config.yaml
num_hidden_layers: 13
head_dim: 64
hidden_act: "swiglu"
rope_fraction: 1.0
parallel_block: false
decay_shape: "linear"
max_steps: 4217
dataset: "wikipedia_en"
MLP neurons of a small language model. Each row is named by its layer, matrix (gate and up: input weights) and neuron, and shows model dimensions 0-127. Each number is 128 + 24 x the weight over its row's rms, rounded and kept within 0 to 255. A neuron's up and down rows have the sign that makes its largest values positive.
After each neuron's rows, "fires in" lists the words (lower case) most often at its 100 highest values on Wikipedia text that the model never trained on.

L7.gate218 [145 154 117 151 139  89 142 109  89 161 135 123 152 147 147 154 129  97 157 108 147 115  97 137 126 143 147 113 130 131 121 148  85 125 130  83 167 114 132 161 140 118 108 118 151 125 126  96 109 138 119 174 127 129 150 164 104  98 119  90 115 130 127 177 126 141 100 117 161 141 124 121 138 151 122 100 128 117 116  77 113 110 186 113 137 170 147 148 153 124 118 148 151 102 173 142 119  68 155 106 157 121 133 118 116 117 166 151 114 137  95 134 128 136 114 103 126 154 119 133 141 119 135 165 112  98 142 145]
L7.up218 [102 100 188  94 107 132 145 139  93 123 149 117 123  81 105 110 142 109 131 157  97 156 119 141 108  90  76 109 114 145 125 149 129 111 118 132 128 157 134 134 127 144 130 141 101 114  87 161 142 121 144 103 138 122 112 125 142 183 115 127 170 129 121 149 115 101 103  92 136 131  95  67 101 137 140 124 139 131 160 141 161  63 128 158 183 110 125  92 118 124 151 118 178 145 160 101 125 136 120 133 147 179 125 129 125 129 130 156 186 165 147 154 128 126 168 119 168 103 122 144 133 147 110 115 104 105  84 107]
fires in: "well", "career", "after", "then"

L6.gate10 [110 112 164 121 110 149 105 153  97 149 139 121 152  93 101 139 138 126  90 112 140  90 130 102 132 115 131  95 152 126 105 106 137 152 140 103 142 170 138  97 147 135 169 111  93 158 175 117 108 126 143 127 166  64 117 118 159 140 126 136 111 146 127 155  73 110 109 157 119 119 146  87 149 139 107 131 101 115 138 129 149 100 212 112 138  95 113 165 142 129 125 123 155 139 124 116 164 150 125 110 121 114 132  99 162 105 144  96 160 113 138 122 142 148 120 152 123  87 165 194 128 122 144  96 135 142 109 116]
L6.up10 [143 143 132 107 143 105 158 119 139 168 134 180 107 147  91 149 143  92 169 130 110 145 114 104  89 133 139 112 152 124 133 124 129 137  79 119 109 140 121 150 141 139 125 143 107 185 119 134 155 142 147 158 190 128 180 143 162 111 122 108  90 121 122 116 131 110 167  82 145 149 121 156  88 144 154 100 142 102 132 138  89 145 131 123 159 120 139 128 160 128 129 139 100 125 146  99 161  74 113 115  84 137 180  88 133 136 128 105 156 165 113 149 158 131 109 126 119 150  99  96 102 141 103 101 134 124 149 115]
fires in: "21", "1", "14", "24", "13", "15"

L2.gate308 [131 137 134  95 124 109 150 114 123 114 119  92 116 148 144 124  83 135 154 138 129 146 144  99 169 134 129 140 171 122 141 129 136  93 102  99 122 170 102  98 145 153 107 148 101 168 116 113 121 146 173 147  57 110 135 150 117 123 147 147 144  99 127 133 164 187  98 182 109 135 144 131 141  95 146 114 103 173 126 119 139 104 129 156 130 149 111  87 114 120  99 142 128 104 170 126 162 122 143 117 186  84 113  95 102 131  95 131 124 143 172 133 113 130  93 144 167 131 106 110 145 146 139 101 143 111 133  94]
L2.up308 [145 145 128 108 114 111 134 130 106 153  63 104 120 110 133 109 109 109 151 127 113 175 134 134 126  93 136  89 171 135 163 118 124  97  96  80 138 130 106 141 192 153 121 175 139 162 156 138 146 143 148 107 107 134  84  99 155 144  85 131  92 179  94 112 139 133  82 122 146 123 133  91 125 164 112 121 110 137 138 143 102 138 113  99 143 206 143  89  90 170 115  96 121 134 123 161 136 119 141 165 169 101 103 139 127 141 153 127 161 153 145 124 169 139 112 131 155 124 127  99 145 140 142  94 114  97 116 117]
fires in: "of", "from", "pathfinder", "script", "learns"

L5.gate67 [165 112 129 122 136  63 122 127 118 127 114  84 152 144 140 114 121  91 141  82 169 116 123 148 131 204 154 131 120 152 106 152 107 141 100 159 146 140  85 132 143  93  77  91 140 142 140 108 107 124 160 167 182 125 146 139 146 162 117 132 128 125 158 120 129 136 151 116  94 103 107 114 105 130 117 157 115 130 151 156 135 133 133  94 116 169 111 123 166 119 132 143 173 154 159 140 117  88  80 125 137 145 125 112 133 135  97 107  91 122 150 189  80 130  88 118 110 103 117 153 130 140 167 104 153 110 128 113]
L5.up67 [121 117 134 154 111  92 146 131 131  93 113 152 144 165 141 165 102 135 135  81 151 107  81 118 138 159 139 115 122 173 155  93 132 152 129 152 173 130 148 105 109 175  89 113 142 130  86 127 128 129 132 106 134  76 134 133 159 129 147 133 116 126 144 147 122 134 174  78 143 130  78 141 122 135 112 117  75 126 157  61 138 138 148 105 151 120 137 114 139 116 113 156 116 114 129 105 166 109 106  79 165 123 150 111 112 127  92  96 142 115 159 113 138 160  72 118  97 120 147 141  91 148 109 124 160  90 126 126]
fires in: "she", "australia", "0", "angeles", "wales", "canada"

L2.gate37 [ 96  88 134 102 134 146 132 149 109 115 125 105 147 114 135 122 135 117 111 132 127 107 103 128 163 117 161  86 108 101 166 145 135 103 155 121  60 122 139 126 115 122 161 123 119 173 125 137 166 124 180 169 120 143 156 131 144 110  97 115 152 165 139  94 138  55  97 114 120 104  62 103 136 105 130 119 148 104 140  96 125  95 115 159 117 154  92 124 143 106 113 148 141 127 165 126 113 134  89 121 176 127 152 161 123 131  96 122 117 121  99 138 134 140 133 153 155  97 118 175 103 118 183 129 143 142 147 128]
L2.up37 [ 87  94 121 126  84 176 126 150 107 136  84 144 148 143 129 129 144 132 117 119 100 141 138 108 105 142 144  95 138 135 153 105 173 134 143 139  87  96 144 114 143 147 138 144 136 126 133 133  97 165 166 141 109 106 130 111 152 179 134 156 153 154 135 118 118  77 113 121 137 130 107 126 135 123 127 116 110 154 166 101 123  85 132 115 143 163 131  94 156 114 134  92 143  94 124 176 129 135 101 149 108 115 164 138 102 135 123 124 126 134 120 113 119 142 135 128  96  98 139 120 104 103 113 130 148 121  87 156]
fires in: "took", "000", "any", "producer", "experts", "old"

L7.gate165 [165 138  71 164 113 116 105 118 140 123 111 114  92 156 135 135 132 139 122 108 142 120  91 160 111 114 138  99 116 120 155 122  94 154 128 116 127  91 186 135 118 108  95  77 116 134 161 169 103 149 101 122 162 105 123 110  94 126 174 180  90 152 125 158 143 120 127 130  89 128 114 151  96 109 131 102  99 116  79 149 152 168 145 142 150 118 114 105 140  68 120 143 140 116 111 148  70 118 138 141 142 144 122 144 119 154 105 151 132 112 118 106 136 142 133 155 126 131 130 100 124 146 133 195 137 132  79 129]
L7.up165 [ 56 157 147 175 130 161 119 158 109 101 145 139 183 138 154 140 136 141 130 126 141 117 181 124 156 100 133 139 110 152 125 102 169 106  68 125 132 119 125 145  98 140  89 134 125  98 124 110 117  84 110 125 126 135 127 124 116 114 154  98 134 118 145 161  88 128 157 150 104 113 142 108 121 120 106 120 129 113 111 118 132 133  94  99 119 125 130 121 118 125 157 143 111 118 139  95  84 153 125 114  67 125 120 123 134 145 121 128 141  84 144 138 154 120  94 114 145 106 172  90 113 118  79 150 121 158 136 118]
fires in: "college", "development", "environmental", "history"

L5.gate220 [ 88 130  92 142  96 120 107 114  81  93 167  71 153 131 102 144 115 126 109 120 140 100  94 166 100 110 187 124  74 127 123 121 148 122 113 126 154  73 114  94 126 112  98 153  89 119 109 120 120 116 116 138 179 149 105 144  79 126 128 114  94 134 127 136 124 115 119 115 102 158 118 136  69 135 133 156 124 112 128 103 137 173  99 157 168 167 135 144 138 142 124 157 135 152 139 138 135 101 105 103 150 164 131 162 114 148 117 101 111 112  90 146 109 148 125 148 151 132 117 137 156 142 122 129 137 150 142 120]
L5.up220 [181 131 140 141 158 142 111 153 140  99 132 129 136 128 112 120  97 136  86 157 155 150 141 119 136 151 130 144 153 103 123 157 168 160 181 123 123 152 138 147  99 120 134 136 143 102 146 144 104 160 147 159 133 142 121 102 161 190 111 143 121 124  78 140 166 146 146 133  95 119 182 147 138 111 103 112 145 133 145 182 144 158 110  99 112 108  88 120 129 112 142 122 139 163 109 106 156 160 133 154  45 167 108 145 139  99 130 138 133 125 112  95 108  89 148 143 149 134 156 136 126  97 128 126  79 153 127 130]
fires in: "2", "3", "over", "utc"

L7.gate319 [131  73 161  74 147 145  99 113 137 121 167 121 157  64 133 114 130 153 161 147 180 104 159  83  67 145 154  93 106 142 157 131 121 136 148 120 112 137 108 107 103  88 116 161 114 134 113 120  97 136 111  96 138 147 142 147 150 138 136 130 184 130 165 162  73 108 141 128  97 148 115 128 140  98 144  87 138 130 151  73 166 136 132 153 105  84 121 117 148 118 180 137 192 151 153 104 103 146 119  88 128 101 151  88 146 127 130 125 167 156 132 117 157 117 157 108 143 119 142 118 102 147 101 112 143 140 124 105]
L7.up319 [181 129 134 162 141 113 132 134 150 126 119 143 166  95 126  95 101 142 127 105 161 120 139 128 126  95 149 107 104 101 124 154  90 145 121 142 106 103 123  91 116 136 120 143 130 135 169 176  93 141  81 116 106 134 174 146 117 104 107 163 136 188 126 121 153 106 162  95 135 135 134 162 116 136 129 198 188 128 138 136 111 112 165 125 137 122 152 143 135  71 103 132 166 152 162 129 144 154  79 143 129 133 114 117 149 132 130 132 144  89 123 129 157  85  80 131 130 162 126 154 123 122 116 136  86 120 128 118]
fires in: "made", "taken", "used", "gained", "took", "required"

L7.gate148 [120 126 118 157 112 122 144 103 115 158 137 155 149 167 155 100 153 148 123  90 128 188 137 163 141 131 124 127 142 127 154 119 134 154 150 125 158 141 180 145 123 121  85 136 125 122 137 129 123 133  87 141 146 136 114 102 133 139 129 137 142 135 142 149 171 145 102 122 122 147 114 124 161 127 155 115 123 109 106 123 103 146  98 136 104 137 104  94 151 137 131 136 204 120 117 174  92 156 124  97 176 164  68 153 115 146  96 168 115 117 124 134 137  95 140 123 109 131 131 101 149 128 152 115  87 172 112 132]
L7.up148 [ 56  99  77 155 120 116 155 113  95 130 139 132 115 106 118 128 123 129 132  75 135 116 129 100 164 142 183 151  92 156 138 110  77 164 125 143 160 134 142 145 139 157  93 177 122 107 155 130  96 125 137 111 122 176 125 129 118 128 163 138 143  91 125 103 114 107  77 107 126 127 123  83 142 127 154 129 132  72 136 144 165 134  97 104 153 123 129 148 131 168 159 141 138 131 152 136 120 112 136  69 147 106 164  86 103 121 169 126 161 132 139 165 136 130 103 130 150 137 128 158 112 101 133 150 130 171 133 135]
fires in: "more", "most", "very", "against"

L6.gate102 [174 179 134  99 111 135 127 126  94 162 118 108 118 130 175 111 123 101 133 113 137 127 155 110 113 162 112 105 161 162 113 149 186 135 139 109 102 140 104 172 104 108 148 100 140 149 150 131 158  93 120 129  92 144 134 182 129  85 153 142 167 120 119 155 192 143 139 126 159 126 155 102 140 157 105 107 166 163 102  78 128 151 103 166 115 102 119 122 167  97 103  97 112 110  90 147 116 114 112  96 123 106 126 125 121 124  96 121 163 120 192 173 104 116 127 153  88 150 131  81 155 137 129 153 141  80 132 137]
L6.up102 [141 126 117  81 121 148 119 101 133 105 118 126  87 155 102 109 124 142 163 165 142 127 150 120 174 132 124 161 116 145 110 169  86  75 121 148 134 149  88 128 105 117 152 141 119  86  94 128 114  96 116 111 130 101 101 146 119 164 114 111 118 137 107  97 136 131 123 118 139 116 172 102 121 112 117 130 119 103 160 138 131 108 120 142 128 188 109 106 120 124 109 122 133 120 130 123 151 147 114 115 165 112 125 121 113 113 141 115 113 104 144  94 147 156 117 146 143 145 131  94 135 154 127 177 112  93 120 136]
fires in: "by", "against", "named"